Weights of a small transformer language model.
Size: 16 layers, width 192, 6 heads of 32, MLP 1536 tanh GELU, vocabulary 1024, 12.3M parameters.
Architecture: biases, untied embeddings.
Training: a variant of Adam for these matrices, 628M tokens, 4791 steps.
MLP neurons of a small language model. Each row is named by its layer, matrix (up: input weights; down: output weights) and neuron, and shows model dimensions 16-111. Each number is 500 + 40 x the weight over its row's rms, rounded and kept within 0 to 999. Numbers have three digits each.
After each neuron's rows, "fires after" lists the tokens most often just before its 100 highest values on Wikipedia text that the model never trained on. A number after a token or word is its count.

L10.up639:533503503538566464474537479474535444482464502520500499491551534525519482452437547477494525542471509555525481528481514450551437591515476496567512559532482580487468522533473391478448520443505531507529511443523493442496585528466567536543477472512482507486534456546555501565500470506487438411
L10.down639:477530467525497499529525498442428501549565533559572457435541500512501490541478459571532524508500471490527551458539560451478552478513474476433431480479485538484475468468537528452479472525522508553518507500506450523527539537503500506471492487533464493579464559443509423467528511492468505519
fires after: ", " 29, "H" 11, ". " 11, "des" 7, "S" 7, "and " 4

L13.up110:483496509559587499535459521538498499555504526490473410489414440503502414467472502484544452488515531433531476483534576516487448498505494453478489480478457466499485515576495545460499474562463463446492569544462560529481507463420499500517468589498535518548496492464555531515507554563543525428
L13.down110:514465596452438435485478555521425554560494535565530461438558534519459522496520473540521437483449506430504547483499447477538533496485493516509496504466499552437541462477466491480481549486522463547438473492594430463550475521551500493472428521515498552506477489532478473507585404509492520490
fires after: "be" 13, ":" 12, "\n" 10, "es" 6, "h" 6, "d" 5

L10.up366:579516503517518471500540442548619463562417483516459531501523503465520495464446439503538546538486493476461568420429474498467556486490548441512483464493509477471463488558514507423494554497521570487462511514440514445526484543523493523462518534430483478511440536479528435451526570495512484530
L10.down366:468485499412541540557518560472415536561472566520599530602458567457515463511537511455543546488502486531493466489503502541494480472512506569495503393470479518556517483527498563519504461488539496503496482487592460511489494505549501533523452451459514415454525477453525522508533449509494520555
fires after: "0 " 27, "| " 19, "0" 9, "2" 6, "/ " 5, "c" 4

L13.up1179:575527401479520409469496434455509517585565565481481419501501507425553518491428561466481462537476474609500508517511444429429560513560454520497576566499470436539480466474543428478463507480584464500517485467457493541514462496486503461557525486516511463516475536521500546509493558408530517456
L13.down1179:483499490470500482458525486533463525452467508521542538490498521534447468584502476473586500486528535531450538522536469570592450515470462420542402449442505568542440511456452537496513512513497521494491456571595499475504532499518495487509492521507525564558565476482549515484421470547508479512
fires after: "d" 20, "s" 14, "for " 9, "t" 7, "se" 5, "ed " 4

L10.up705:490524515486479466468472475455528474461513501445487504493582503487528511601455568551515517524497510478518547503517470508474497568489468445509464518534513488487486553461522402475452523563516523518468464523519609484496465509473592460480565581537512474499481493537485508448554473462523494413
L10.down705:449474534539515481497523545528528520499496461544570489483506552542552551475559476417459509460570515482515502476499536466541458405516493546476482472453426448472474445551458545519506489478523519473557504468514417506519525490544491504537485470453501529548453535493507533512474515506486535506
fires after: "S" 24, "–" 13, "s" 11, "H" 10, "ing" 4

L10.up990:551434508467463478456541544489552473495488489516459531486469526503477548500453569495477563468491530566482535516567539477492502517457474492450469589457486485562466598544455531492466421440563508475548538465530465495491492509511521501482531503453523553513547533523470495466485519488493484533
L10.down990:453521496483492569501457464553444492529451497508556521581476496514461476483469449578554466469466485434464498508455454523522591592543531530565467499567496516457525466451551541447512494510487525500553455501454466491465424499464473501543411495474495501462439465448540504503516420507504531516
fires after: "M" 50, "D" 7, "B" 5, "S" 5, "Ch" 5

L13.up1117:479424457531540511545495555529502504541474476504469503519503435564518552485540575502570530542470441448572489504486501493485534513513525472471504539479447448504438586516549499539439450480458511487500524456492494462505568444492532539482486470471536494477512497505551556526486461450431474413
L13.down1117:483505539406511516435459455504500547503573514473503504524517498448506482529533461523496547439466528499517468445523471466506495458450504506474430462511554593524482481439531509534527422498534476460485533510511433552578513525490551477467503492473490476466493488526562482455562509492508492501
fires after: "H" 51, "w" 15, "h" 11, "W" 7, "Ch" 6

L10.up524:472477529469493496468464482470461412570486542513493467529544457510471497562485471484587522548454492487511509558444503396480494471547495562483549608531472517489415514567552494466459530492529484524481566444457486469516448510501485562511502508477534467462411494526517579548516518542494524484
L10.down524:472463450519520436508552532484461510511468534479472472463543582512574420546486519582482474375492468517518459515497532503503484494479522525537492490520541517549543581499529491571457514497607531542525460552454494528522539490491602502493505494445478454501481559450530447523470490494493481491
fires after: "th" 27, ". " 9, "in " 8, "the " 6, "ed " 6, "s " 5

L10.up521:526566432544536453546481522443536494564536503514479493393513432473537453501525515468508560531476516510590462499502531473516508483538540525483478550544382405537499465539508559454455503535574553508524482491410508536483576473469515561438477533518487478493481522537451582523533557584419571504
L10.down521:523437525523478574514543558522469461442512540541549551524533528452506536506447441536546501516522496443497515511508481442415509548424480477532451539477480490435439497452508512505545436477440427505466423520550429453544485485555487476511496530595449495463462508525539499484515473474530398545
fires after: "wi" 15, "be" 15, "h" 9, "ou" 6, "av" 5

L6.up98:563482492462426481474506523444529456498551502519508531464556508559455497532497473516551482549559554525493580574584507484492462502482450434502511561446523486530512641491463448472506486410528544451440504473499578485524492567530509503494505514517479464545508460493564568568478462454430540500
L6.down98:542523494503535484552508491585506508473441471536479447498509592493407524505477539481498512464530572460525524514507501545492576469533474517505449423497494462542459498536453503541486516596497451506482518603458543550499523502556477551461471533529565521488586510508492544515543554468511485475
fires after: ", " 20, "; " 11, ": " 8, "/ " 8, "| " 7, "(" 6

L6.up495:598519496478467490456508441452512441485472564478493480454494525507514471490494523462501455480575452519531466475482500468556495497495472560492508457548534466499553519503531529508550507412495512493514543468515524479574553509500512509502529484531589364504482522528487633550514437480471498480
L6.down495:514574484561521529574469493543506466486468476523503469455498505488549523560498463526520466499530429524503541421517519457493467532494489481601520503488498443526489478551528465476484478471503456458491495554563475501540433425496464504516454498512529488569543537552489528561507530565504567360
fires after: ", " 45, "\"" 6, ". " 4

L6.up1033:565449467515516498499524476459532557485450513500499529498503525537459493554514536495524502509561501528516477515522489420554489471462388473465505424532460458459426458503458510455547551472536517484455573491460546487586548489513500501489486524508511416450465540481513524551487515545457530453
L6.down1033:568512482562451477508450489559518501466445509423459505524486504514527487480513504604518503496501466534516515503613538569493485472478520430595472501488567504574520579561446502491496491483500539464523518431539461454469476496508549494471460486486451563557530472518445397478446603461406490547
fires after: ", " 33, "(" 7, " " 7, ") " 6, "a " 5, "and " 4

L13.up729:524533464483536438496536448453555533584460545450548397501532569493537393447426463561525501479558493470445562457481503512474453469484464510476419556458528539487417512454456484450520514504548498527572528526510524531496559572549503446448457475525456552537540551498550511472516460498534478524
L13.down729:469508506440465500528486532522453495510551513496481506553383431485471485548507527475460470547453491478551474547525519539507506517530540528484507477515546527499554487528599518580503484489549551444530396550554488467533499514502518510594441537527488411478533465449520510522460464436466453430
fires after: "V" 16, "dis" 14, "v" 13, "sp" 10, "mar" 8, "pl" 5

L3.up258:511582538506470450512472488484461534549531489459476477453500489502544539460446498602514429491465553469463450370491537414486528524512573470529458551498433559585564413521498524502495481476495486391483498439466504479530454459542554522552504578508498490503509588491506525511536472496518523440
L3.down258:441498531565414495552497518452442491455542543510544508482602419499534398531516499556395521508513532525489537475456442481553488564539465465526485576532526441492554493473497459456430441460460463442501476456508528539543529466475490488532497449497478528532476508452492508520515438481559503468
fires after: "| " 22, "|" 22, "; " 13, ":" 11, "–" 4, "===" 4

L10.up855:473477489453490442561465560572576536567515455453512529472475521525466571450467531535509523569512544536561544487471517501523483504511578462426368517491492503562458547500464531479496479586523517533484507490457539398459597521458553540467495506503526518560491524517551504522488534495451431471
L10.down855:526511441453522570444486476469495447484526544522489514580507519497513520505472485522482429464481478480437538508474500483503539500523474548557441536540468411480426515539491497491511424470543499416587490485442451530576456451561490485512529522473491430501528517470570470449531552547591497514
fires after: "r" 16, "ul" 9, "S" 8, "H" 6, "h" 6, "M" 6

L13.up755:460434516514500478478502477459492570501515530518534462419457529494460485457515487472517426581447464475498441469477509482532526542521527481490475518558434422549444530520569493570504484536551423469489524547503498470498521451455503541537446496458478478467528495487503490469525513469471477508
L13.down755:477494451476468537515419519579490528507448531517467450538457510487545513481541511534467547415497519479488597461582524569479531506516471462544507526455547516526451480518550543493483472494501516456480527449491450477575523499528434383477533500554518482549542422531602501489499548463497486539
fires after: "j" 20, "b" 12, "r" 11, "ch" 9, "br" 8

L6.up406:446463423517544516477546494532529491533521524468472429491489492555472486503517524499556480531575477476498496566518533458435487504600434408548430539547503475532408536552579466496467530509503444527517505504488557532538494451519484499473523505582510474509497458502558496491471561499464542486
L6.down406:540475500441517502526460525472495458494490502577494490535443454511566460539538525510576490497512473551501485508481567541542526530460526547516535426405350483556480497517526551517523526498486509526520488510493478507524394472520467470512460450494495570444517536495544514496486574511533413542
fires after: "–" 15, "6" 12, "8" 9, "4" 7, "7" 6, "1" 6

L6.up434:538467519526488472513480523472545446496441515517524517445436453520416565580441505501530565570471503495545480519571538480519469577484489525481539467537496496498455568464515495495517459534455524427470484500447500456578542499486476515444552531516474361487568546526573495504490471549537494505
L6.down434:529496459492497564494566582520434480467488471511427454482480489511570426458581494547514469468493480496464525472482491528560528460491554460529498574426468392478518453526487459509503468499520553499529524521502475540433430527473571503481455513472501561479453476516426503513484557492450528515
fires after: ", " 58

L6.up355:540451485462496446473462478458486484549498533562436510427573490495549511491485536521507501496505533483522557475543477514550466534512474508472515529466528478585393584483542478495501501408630525503485506540462577508521484519540564520566489507499491447427460505492454572565535473461510519519
L6.down355:495498489509473520546518500487491525514478524504493484535528544483482548494474470526534473466459501437556532527494468525516575412582578475497471515495507499543527495536535509371468468510493494491419523556479495507546512445546472527499540546498453580555577551467441458486539439521514446519
fires after: "the " 72

L6.up932:567531478513496480447466475430512447572446469511452517444474429499516560570486484480500484491486531384558567448528546457480511454514556554549466553471493578600474493553513512496448520463509571443471475515416496477491527460475584510488570577418549457445522477528527471483447553545478529473
L6.down932:494512546531502447446495586558520511492451526463459485500468466481444481463514473568545459517526458447521515501589498460506528533519423527473514529542532440557512487484481526472555520531555459448449536556499549533537449535488528529556498507557506434544560496528455449493467469533509508563
fires after: "| " 20, "B" 9, "H" 9, "T" 7, "F" 7, "L" 5

L6.up1513:564502477512482525530548585443498504496513526475462456415483551477557458482445555512506493517534496546501473543585575392573454521535490528531489515487458454519428601551522424492538513388522537501474507468492509517476513477440496509492497500506550432565465473519522531505505519469439483384
L6.down1513:471534562405539487438481534498476438504477508483571516540495460524446554578495458547545457497488494469530515559477543592394570489500536545452481442509515498495495445537466547470489520533440489540522539459460443428515549488586496498568555564520491560489523535416534459376516524446577469536
fires after: ", " 77, "\"" 5

L13.up1411:485493499404514478498445542511529436531524486566527482441469507463495516512456466505493462504488488465559530525483636477543527522587561457526454507511488482445527509520542522525505489477491489484517501446474487458488577521454538480589479492522475519515486456532466426471532523529517547463
L13.down1411:531480464471519540470557436528466556530470530415494421512565513535434542541489455442494471600459456483363475526542552470466427521513555476520463531466459515528517474470432459480541537513468519440477530608553503588524477482501537465486469520456459519521484566560474532503483495527524501519
fires after: "f" 16, "h" 10, "i" 7, "g" 6, "Sc" 6, "u" 6

L6.up824:508562485487508535460493448472471410472449566565533483490488464540508509566468521520527524444567469513532461540513494409510478469510507531500498478504501463553440476493526565463526511464546477475480497453499565501523556521516495507440538463580586426458483504539564565514467509538477517529
L6.down824:540481507522438473575576523473506568482507477532491474476563466450540502479480456482459409510509482453417531496497502557495620550473560556439468487442503548460515474476482473532479480532543516522486509551468490455483459521463544491528513527547520599483465505446523494460538561469504542511
fires after: ", " 26, "th" 19, ". " 7

L13.up925:520460475525546471555506448488502438456529582516500422446493482511521487519560547483442465531454482527571523549478483516529491495513451495538512502514464443545444466525574450514455486479493480496466533499430510447499468462488511573555490498584440469463498475506454527547543570446413568462
L13.down925:521522475541450501511559518433452466504482471510544473521513525482499467473468480492510474555524493494431506445482441454464424488492430466447530512461512513408527578449490482460589527490519496513512492457553477509528556428473512432543455486487551490524405517501546500484536484490552485534
fires after: "\n" 19, "istor" 11, "rele" 11, "olog" 6, "the " 5, "ation " 5

L13.up818:499504488534565514462467530587512475594534516542507466442405437551579510460513472505546479560523537473485470534445575463551491531603490549455502563473415501473508563455578481463535563484505527489473472491470565512499517510518468536514519471410524490546522512582518481449517471547414493467
L13.down818:457495511524524545501483493474397500461500521510525500509472524424510492553456503484487567535423506419489522507544486576504527529441523469477501480497584530565450440443476521492477462563564492512497511553472468468536582559465491467457489504491497507429489509517574551471527538483470503506
fires after: "h" 25, "al" 11, "ar" 8, "el" 6, "g" 6, "H" 5

L6.up844:482470424459527493481496483417522531498470497526497538503427514594532482449489540426508507499506572526550518514424484490470457516518466499439498539457505424573436528542546457475531574532518551526489519510474433410480502552489488502544551495530523401487456458578438559469458503488462451517
L6.down844:475520486567456475542571528543496387515458547453526456493525492432448531550527564506484438499470509435462464514577520426510505443524587500468499494451491497462505490490461508484498441493454471450505505465505554578515531451529579504424452526524491564485522451442531509534561610487531517406
fires after: "ed " 18, ", " 16, "Af" 7, "and " 5, "es " 4

L13.up170:548471493497555507466470522420515414555442457573535519392547489458553476495500464537488532495517547532477521473447493532539559472490452546510572528483482556484506522558484515486445554398539525479438517424518516485497472570507527445527541444481503544500446476490520482536425468564484549465
L13.down170:462451446510464451502472411543575519450502520535487524524469537528466518498573490466546522542519457475508457524481538442476444461507496555446494434454475501520456479494494477465552455487465471534546417520479519596514545508465496461540549528568431475473475468524479526518489483484492501537
fires after: "A" 19, "U" 12, "V" 9, "v" 9, "B" 7, "J" 6

L6.up1153:470525400496516524504513492477482425554490593536518377534532470464541507559446551512581497460509452500569491544519499422522483493505424529510536495479436468473454512514529512450548537534488405486476533503500575527526532516517484530548491499527516352493432493609508522540499543536491493433
L6.down1153:484418553501465502494523553480523560487488500454467540582484521419490455467406555508501546467516528507506491432485448504509542568546521423390485578502525616489568486475525485509539494491533574507502513423530539508551435548486462550520511524476519506477411532469444512511523543518474469495
fires after: "\n" 31, "th" 18, "|---|---" 4, "00" 4, ";" 4

L6.up1512:498530399547513506447522481530533457563481530587448485508465511530527593573495506504513532502479525507447491428549488437461492525494472515480528443441501451446430521499556516426507527396511585499526480479432494488580556549486536521468530503518525389499454528531474555465460536532453537465
L6.down1512:468576497599470503525563526506506504467516486500534488449470477487552493552504434527522423480495457482525488484519534564542508510524520483513485436495457497512488544546491482525478523509512507525493517561499473495468410432489555493561430579513536560576555457559459418524415555549489506515
fires after: ", " 17, ") " 11, "th" 9, "8 " 8, "7 " 6, "), " 5

L6.up128:493492468543552452454475423486508441503488513482508469438543457505502543502492521516503556521536433497518482490501493448523473524504459519497540534543458451544376466490523403468536518510450477493514481534493522438479530510558581465516541549463598443510488524510533549524498505498496512441
L6.down128:563493568441493491576523535492509564463504521612471503556491533452565519507527460460449438485504557483461589471443506522490537438486555450509516417477543572474507487495504539539450440443571542489482523486492499538530482539482454501452493460525604498528459427496505493426524538483466501528
fires after: "to " 24, ", " 14, "also " 6, "and " 5, "which " 5, "not " 4

L10.up1304:536423461502519473492486456496620527435557544433537530448500458521525469455502515512463446522467464557475568421496503485497523511454524445469459582495524571509547483549489475531513471460443502499500454471450532455554512454489490515507482532501471566442466491518519524492520582450465518426
L10.down1304:399507500472491482455483516511478465521454532459482546563489508461517514517528432493541466488634485477508491520450432487554549540476427539521546567445442453470526526477507566497510567454539537504419585457548596443425518501489550472536540521503448559451552466486521391518497475568489523501
fires after: "D" 41, "A" 9, "d" 6, "et" 6, "is" 4

L3.up1448:487470522451439424565481515446524478523584535558541536470529471528510493498485567563499396486546477543488488515497504471494467483524441549600516504482469563454539586489544521463453392448480473594541554494443530546523603494513486514546499462538533519479534483450509480433506434480476487473
L3.down1448:543528490522542570431526472583460534478435461436480474537469520452483503506516406433518575514483515545492526474464525515487477495496567418401465467472514372560452489471489486524568565538488518445494474477565462483510413499459518520471503512488485463504422519539545518567510544525509474575
fires after: "\n" 21, "i" 8, "f" 8, "h" 7, "S" 6

L10.up211:545511511565530443528537509419501548590495537522528469463517544527560544490435467487531516580502465484516518480504447517556512457546528446452499579444493499533489477460532470454479485497597460543493474472429541480501455488500521572561512489504504536452436526505484507514466462469525541484
L10.down211:489577552462398491534460390515499439480466447563419513556496526508499521509454510555476483500466557477552522544574523492519530440512490560508419511494462536482473537459481504475577530520474485440562581498469583500539501433543496483460477519480468565523527504469469492449521551513512532488
fires after: "to " 39, "a " 7, "the " 7, "ing " 6, "in " 4, "with " 4

L6.up916:619495470578501496422527471387479482524518492484487551453527505482485543501457494515472543540500494509520522459544503494471490502458495555516553573460570500532509572465479545427433530461548483488479502430490481527507492503445507516539568495449506405522479471558486546535516497468491482493
L6.down916:402530500442444489445546519562489511455517470477540466513490557486447444414587503470515485524468486559479508490508540503529499512512475515482478522508473406541547545540449524523515496514466450463508533596502536496497454479559550440421487525561514479494514479468565472485449501509527489492
fires after: "| " 26, "the " 13, ", " 8, "S" 6, "The " 4, "; " 4

L10.up1003:448459540552530500477542442470544507537489497571455570486485433508597437421457447457483509481496539501549498472529509496504543539508531527462481559484437471507472480510502592518558506449499518421498485443475584496492558482454526431544545487556509621505484501519497434531471514491485490456
L10.down1003:544503465363448506569514526565463542463429525413531439511533574464494593497600519479488537543563514495436465531508441502521509472511506497554457460543545524478501541436481458521497514561518433458519455537551467504542392464480471504477487522504563499506470486491534524419510601491516513526
fires after: "A" 33, "." 11, "fr" 10, "g" 6, "i" 6, "ch" 4

L6.up641:604516507515522485484477527454493454509488495532445424413511543479552496516442548536563515521544483510573428528503527433490474509519447555511549561526498606537467538585514484448440506476449479517508470452505574471496548498471500568519537520431541367499499507540585572531445489472442489416
L6.down641:507566531559516493581550570541483481476499459567448549532507573461526400462529476545539523516517474509511510527478501575466437435537491540505565481597548550524488501476471463477539435544514496468509504489473548461442557476477506519493531502427500494463453480512534440560436509493459531426
fires after: ", " 30, ". " 9, "to " 7, "m" 4, "f" 4, "th" 4

L13.up290:532438551451499481490529423467513532541516509569446519486525461568529508563482469510551425460517538495518486515495517491503483520511506562554520512511485457545452526474507494457465539491463508521453521527464527529558457518495501497482488506430413457518523496536439501465449468525582555553
L13.down290:492512513498515469613484431481471522476525493489544457456515512442486436476452543516441543494465501495487552494588485570524422454544509493510511555556504470474542481535495565459514439481516560554549519469501458481447531514545522538506532429492506522430460529461520521499497524484424500425
fires after: "F" 42, "f" 8, "l" 6, "ar" 6, "sp" 6

L10.up433:512608453487536531513534519451567455498476463469491454486613537507514514478439531564525489495543530555505553512514464440452470553504503481567483530461530467489552483471525431451545479493521487477464578523491518467523437511497551480555524493532542489427480550445439506495475500572448464448
L10.down433:499509495547530464468467512524485563456527547494572442488504475523496473548513457490412530552510552531447483493458499504572462430467473472394498388525506527535445581496482460504450506514514510497498506482468536498514508542479478544479493560548498443503483434509488509528555496456572434555
fires after: "ow" 22, "s" 13, "v" 11, "S" 6, "cont" 4, "ov" 4

L10.up1080:521504505482499473481524503474570513512451440477503484546539441501466555518456540501435478505427522446412527450545549565443513529475518529545494579491495574456538524535489501465456521482468542459468506492455523434480508454541558524498492532427511507537535535496537442534491563594462460515
L10.down1080:485508490572454471498537544509498455507579573461502466455476528495533483554512479509526478462544476453558455514516428432572521427547513500497481421494566525555510513493537473517458549504476497465564493537504533534529460525480512505509555488574510507482519387542458499459482471488490437446
fires after: "O" 18, "B" 13, "W" 10, "| " 7, "I" 7, "A" 5

L10.up1212:475429480501536504500461475533538555507533486497453465511473463525507527518503521534512520541603458547467524451455516387482523531500582440496460557463501519533518505525519399470465491474546554484502468437514548451553504466486487526470517480484525524504492544553497513492480475438511483420
L10.down1212:551544519524476456473492515474462517553482471525561558483567494490513532502486404459507434451442524486524453575465493549567502464471489546540484518516499442447466538485441535540467463611495455539576520520507459539548472522427538485510533558531514510529484454410531508517496475532476551489
fires after: "H" 15, "s" 11, "D" 10, "ent " 9, "h" 7, "ed " 6

L10.up484:517482488468526473487476476458542505495509540535461551458480563495483584519506494487560547508531478532442487542532554484514429544479561420449511557444507566454471512509499554435547540425551542489487525472455447511525499490507500553440502478494491560474438504484469493465403517541494464561
L10.down484:514565541496491582549476515512457581469473505503501546565458544476559514503450487535519527443501613480466555417462479484480508500553510485523456523525491545561590518582487517544475487478439498515528447476453477505412481422471444515496411488468454474493490512515539456543467455497480525547
fires after: "′" 20, "N" 11, "S" 10, "th" 7, "M" 4

L10.up1023:458441554498501494489486520549531464533501551520455547501483448531516484471536471555486446509567527485469476520465615517570565495493511537551504513474512576510509533501492486508436535491551483467534502410479539518471544511473478529449523469478492482576503502452484471456512510459533562484
L10.down1023:599504476513513516485548480541478547509541501502552498503524529482524438552459502503506529497514512558457483442606486535436463468441466519469509516508444501516428516559527560477524440493466475578445489525452493460491511483440548539502497537515467443482476465543538560540483481559451426480
fires after: "il" 22, "h" 14, "b" 14, "ar" 14, "al" 10

L10.up607:559486461476497491494469578458508411495554512499552463529513496511480462530472500487495452508512481456590516529463591403517549534572495410506469483470487525556470560512523455404546410532454460494478499507488514564499467492487555522484501505430551538513507529487510517422468499562543451482
L10.down607:501427460524520468546447528445504560613518511442491533508490492477479544433520439533428540503536486452547420506528468550506519478522539472546516499606514508516540481583437510500469531512543488498537522515521527452509420490476490518478484472556468520493439401508499513523470554496459535463
fires after: "to " 28, "c" 9, "wor" 6, "would " 6, "f" 4

L6.up1286:537481452487516528476509491497530521513507508486567484522469501508528527538545490531559404495522411435557486500525574550497497411522501467533411534440473522535405514570525527527532479508524443473434488524513552502461549420498544498470520594567580462513485477506561500462478524575430536467
L6.down1286:521497548520507522491490500506528551495484562508523452501510527439444548555488527492507523492484377495463482432491499535496484494498482507543530464515563458486385510489546424455494509589502477502444496453505544500563525450508392511477495497529472468434532493568555514510561552475487533488
fires after: "1" 16, "0" 14, "7" 11, "9" 11, "6" 9, "3" 9

L6.up90:537504411529524485464594493484509547510431535594456477490448510507471510493438518514529517456530527513485507527482472406471461452492497508511520521478498466484398505496525458505537572482539513561479511534445506537558569505461474509495540510517487411477442496543581569497452527455463566475
L6.down90:523539484427473481518482503529492436459466536519532504395555455474572523531496456519484456517539453488520450471557539561516513520505487572488489471436492548473557540474535542454425533454496518515530529439508488489443446488604566499539489535500484566525520507493461499472479535527489521430
fires after: ", " 48, "), " 7, "and " 6

L6.up1011:479552439489513497504489550462522485529505605491526464481516514530540447485453518485508450534488573519547527499460548456480542469532515449500438611511428475566450530525530463514570509445597414438501547569522525510491531486476544476584514518532459429486433512521475515611462580549490536456
L6.down1011:480526491539488531496472495459467434531451451564505473540539469553551490511508501481491521533487602562505518542514511470515554500497527444433477566474506514485525516509492458546498497458501483444532515497426464518519587452501534451560460455563530419417547507490460573490439491469520450536
fires after: "." 36, "0" 11, "2" 8, "6" 5, "5" 5, "8" 5

L13.up1235:514537502516466458558538476453514439487549538517520494416515476519539453502553487597499475534515449500464492476416531515519530522524546479565552490543486539486560548609512485476474467426523546455472569496505608449505457539509450520580545550522462472440527514487497521488506535535478448479
L13.down1235:549484589495472569484563541548572505530504463477496474559536437572507489565562494528494475502464503510459481522539530519434450541501421502525449463465434468564445478447529479513474516507550440504511431481481431475522486436490527493464451439431502521532549422466436443559497524492550584513
fires after: "il" 14, "C" 10, "to " 9, "c" 8, "o" 7, "A" 6

L13.up781:416491475468504524493531494473495479527477464505467638427435546590488613524502503495521533488467516517471537524501524549477454500501538506440527559440546507549409557510514504500490487413528491532454506494454505544498453495519481603470464550539492499481503543488536501499462557544439440512
L13.down781:512510533442409560509511481508460527470589543512476488527541525422488478504476446468484465525442519450485494546452463525536489493563494456490438429553483559501469453446568497484502545485511520518547456562485465483614470455481457448512497531509464494532527525526521530494563534491481497547
fires after: "N" 17, "New " 17, "Fr" 11, "ew" 9, "S" 6, "l" 6

L10.up1286:462492453521539421534484462486498487568485551440507430509526457459503497550480511472507490550523501489587466500460517413453541554535444447533535530524475471541524512464443506486533516486483437475531462556527524461499532477553486535517506521536441440510500495556536533474503535493544537513
L10.down1286:461503548486517560489551547501495447539494557573440565488477532511450526486545469504542455500475478542497532521469515538600489568497496563497506429577495435514490555525468495560529575530517497469477503445428494483516431444461509558480513438539548488439576498510453497498517524518520415513
fires after: "|---" 15, "\n\n" 14, "|---|---" 9, "s" 8, "\n" 8

L6.up61:535549550557477468548484403545541460556432520473524521505547479493528557557482519494498539443475536473484476421469498500477524493489489534559483597414511586488553478550509444504408524490502467541467483496473533509480513538520468526526612528489587424432419500488499465516477521546509482519
L6.down61:529512551437489536492464474473439458463536448519447528438456437469450487490517467534512488512511488546452522469522539523483495511583510526467488380520505489554478517500468545480521555504492525496485505499541501511542509467543603498521394533533429450508555566561446495479451543612510443454
fires after: "| " 65, "==" 9, "- " 7, "\n\n" 7, "L" 4

L13.up843:533414519472449492509504457491483483517509532492523589460482502412473508559464469488509428506557523543530475401475484560518533523504500485448436461498469537508474540514446486493466530479517514475524507499393499462467492563486447562544568428522526523521514480556524482535500480570436525536
L13.down843:468560419551566497526544541444600505479414504469464520507476457482534564459496496532458606566516463451504450546486468498507517456612509485532544456567478508539491460612499506555503447465504460545492463539542466522492521501570499467509503467512487421496486491492454457452485531442526512466
fires after: "New " 11, "A" 10, "=" 9, "B" 8, "the " 8, "ter" 5

L13.up456:516514509516480450487558434499533495516512532530489527499380519522488464483473527503486501496485535503515454511546524464546509464479599471550510519471524527569496496553515497493480433530547463493544505505472472511503561537423565534450486457464526500578537464568522494422447458464413422515
L13.down456:526521555494480585511494493508449470499523525541549484474589478515455492491491470523552510470567464469511523494541441532445575518525452572512463538623455493482473502447521561496524548505481468535500507556485448481497524524550517521555550528511422484490509466514481556509453465424525518477
fires after: "s" 16, "F" 9, "f" 9, "Cl" 7, "p" 7, "m" 6

L6.up738:486511524530489533476553524473527482610488498439463584485471520490546588545490425475489499480484489414456508463510566528475511526545550498527542607474477577456473579493523516464438498526540532484512514506445475486507490435461403495445568525453569477590525546559521400440502503513520494513
L6.down738:519476506543486472536512479523508487478513517502578549557437472506467469519476470481435532531596472520490551576476514476547507449435457454485516453534516483482485526486546421481517469393474467540550486446516466467508501468481474456515491492468460435468491514448565508541573431453481545490
fires after: "2" 16, "1" 13, "3" 10, "7" 6, "0" 6

L6.up384:479519459490489496465496546515487492513507487547537477395516552494537529455492517502479461477570498544544513528523510432644545460497492427464538538506452449502397558555514401463516469478555550464459553496461478479487489470469494528581494506526524457566546476550591560534537452525470478485
L6.down384:493602492489546507450507517482485519528482504467448583572538482489455479523514525513529479487498517413519439541496535538421460552553460564445555482556493535461476485557560517543509516478417377519489489532525506484465496502577565492492530533515577563453500542454494491445448475431544503468
fires after: "| " 31, ", " 19, "ar " 4

L10.up1301:497451454482533457544509537465494567533489528505474443450494453559544527542479552484538476452452502477528495452542464453474554530526428469579537480515483405493501517552464464509452481476502491414521464474481478440525512480494543519504501490540403513457473547556501586564437579479434541551
L10.down1301:534482461550544492453540548512578438465441499515541481509519561465438494509585468468501517599495496502495587549518550541591458496497526459457515480494495452470513506508466455492532516497512503506527489520498463571473534484445548473526462518479512466528568480468484443479595551536560509483
fires after: "R" 26, "| " 24, "\n" 8

L13.up431:552513462495490484497516478523583443497511557481529533536467502514491542515546541512519515512528551526479530477508513531508582433522538464536512441442492545542454549541466502413485455517612496509501463476483489552509552543560461490437476480474515419511464477476490522510481453489469519473
L13.down431:513451494518514491573459564505466515512494455492544532489501510476481454466447529526474510480481497478513463487587504583425407487479559547510418540554496466550503461445534535512498577459486445557563546511543545453469496506496533472498482485512469507491470520392503559529522458498437452497
fires after: "c" 22, "l" 13, "m" 12, "f" 8, "C" 6, "′" 4

L13.up359:544450507464520475476469541491513391438457477545548541535503422482487437471501524470444470558526508515465534490520441469475491458545485493507438531501532492532560550583501470500475417519483521503444470468481510474504524482429436466491505560525433498420455495514458556463513506533543520516
L13.down359:492521513439501525523459496566503504494505483470494512472520559521489466514539547514497473532547500498452437503423542568486504523455456461484507521486526521473477481473494542498445438498521485528576513486468516495485504505514584480443454412512449506569512502589515477545496570517554535546
fires after: "C" 20, "c" 17, "G" 9, "ic " 7, "g" 4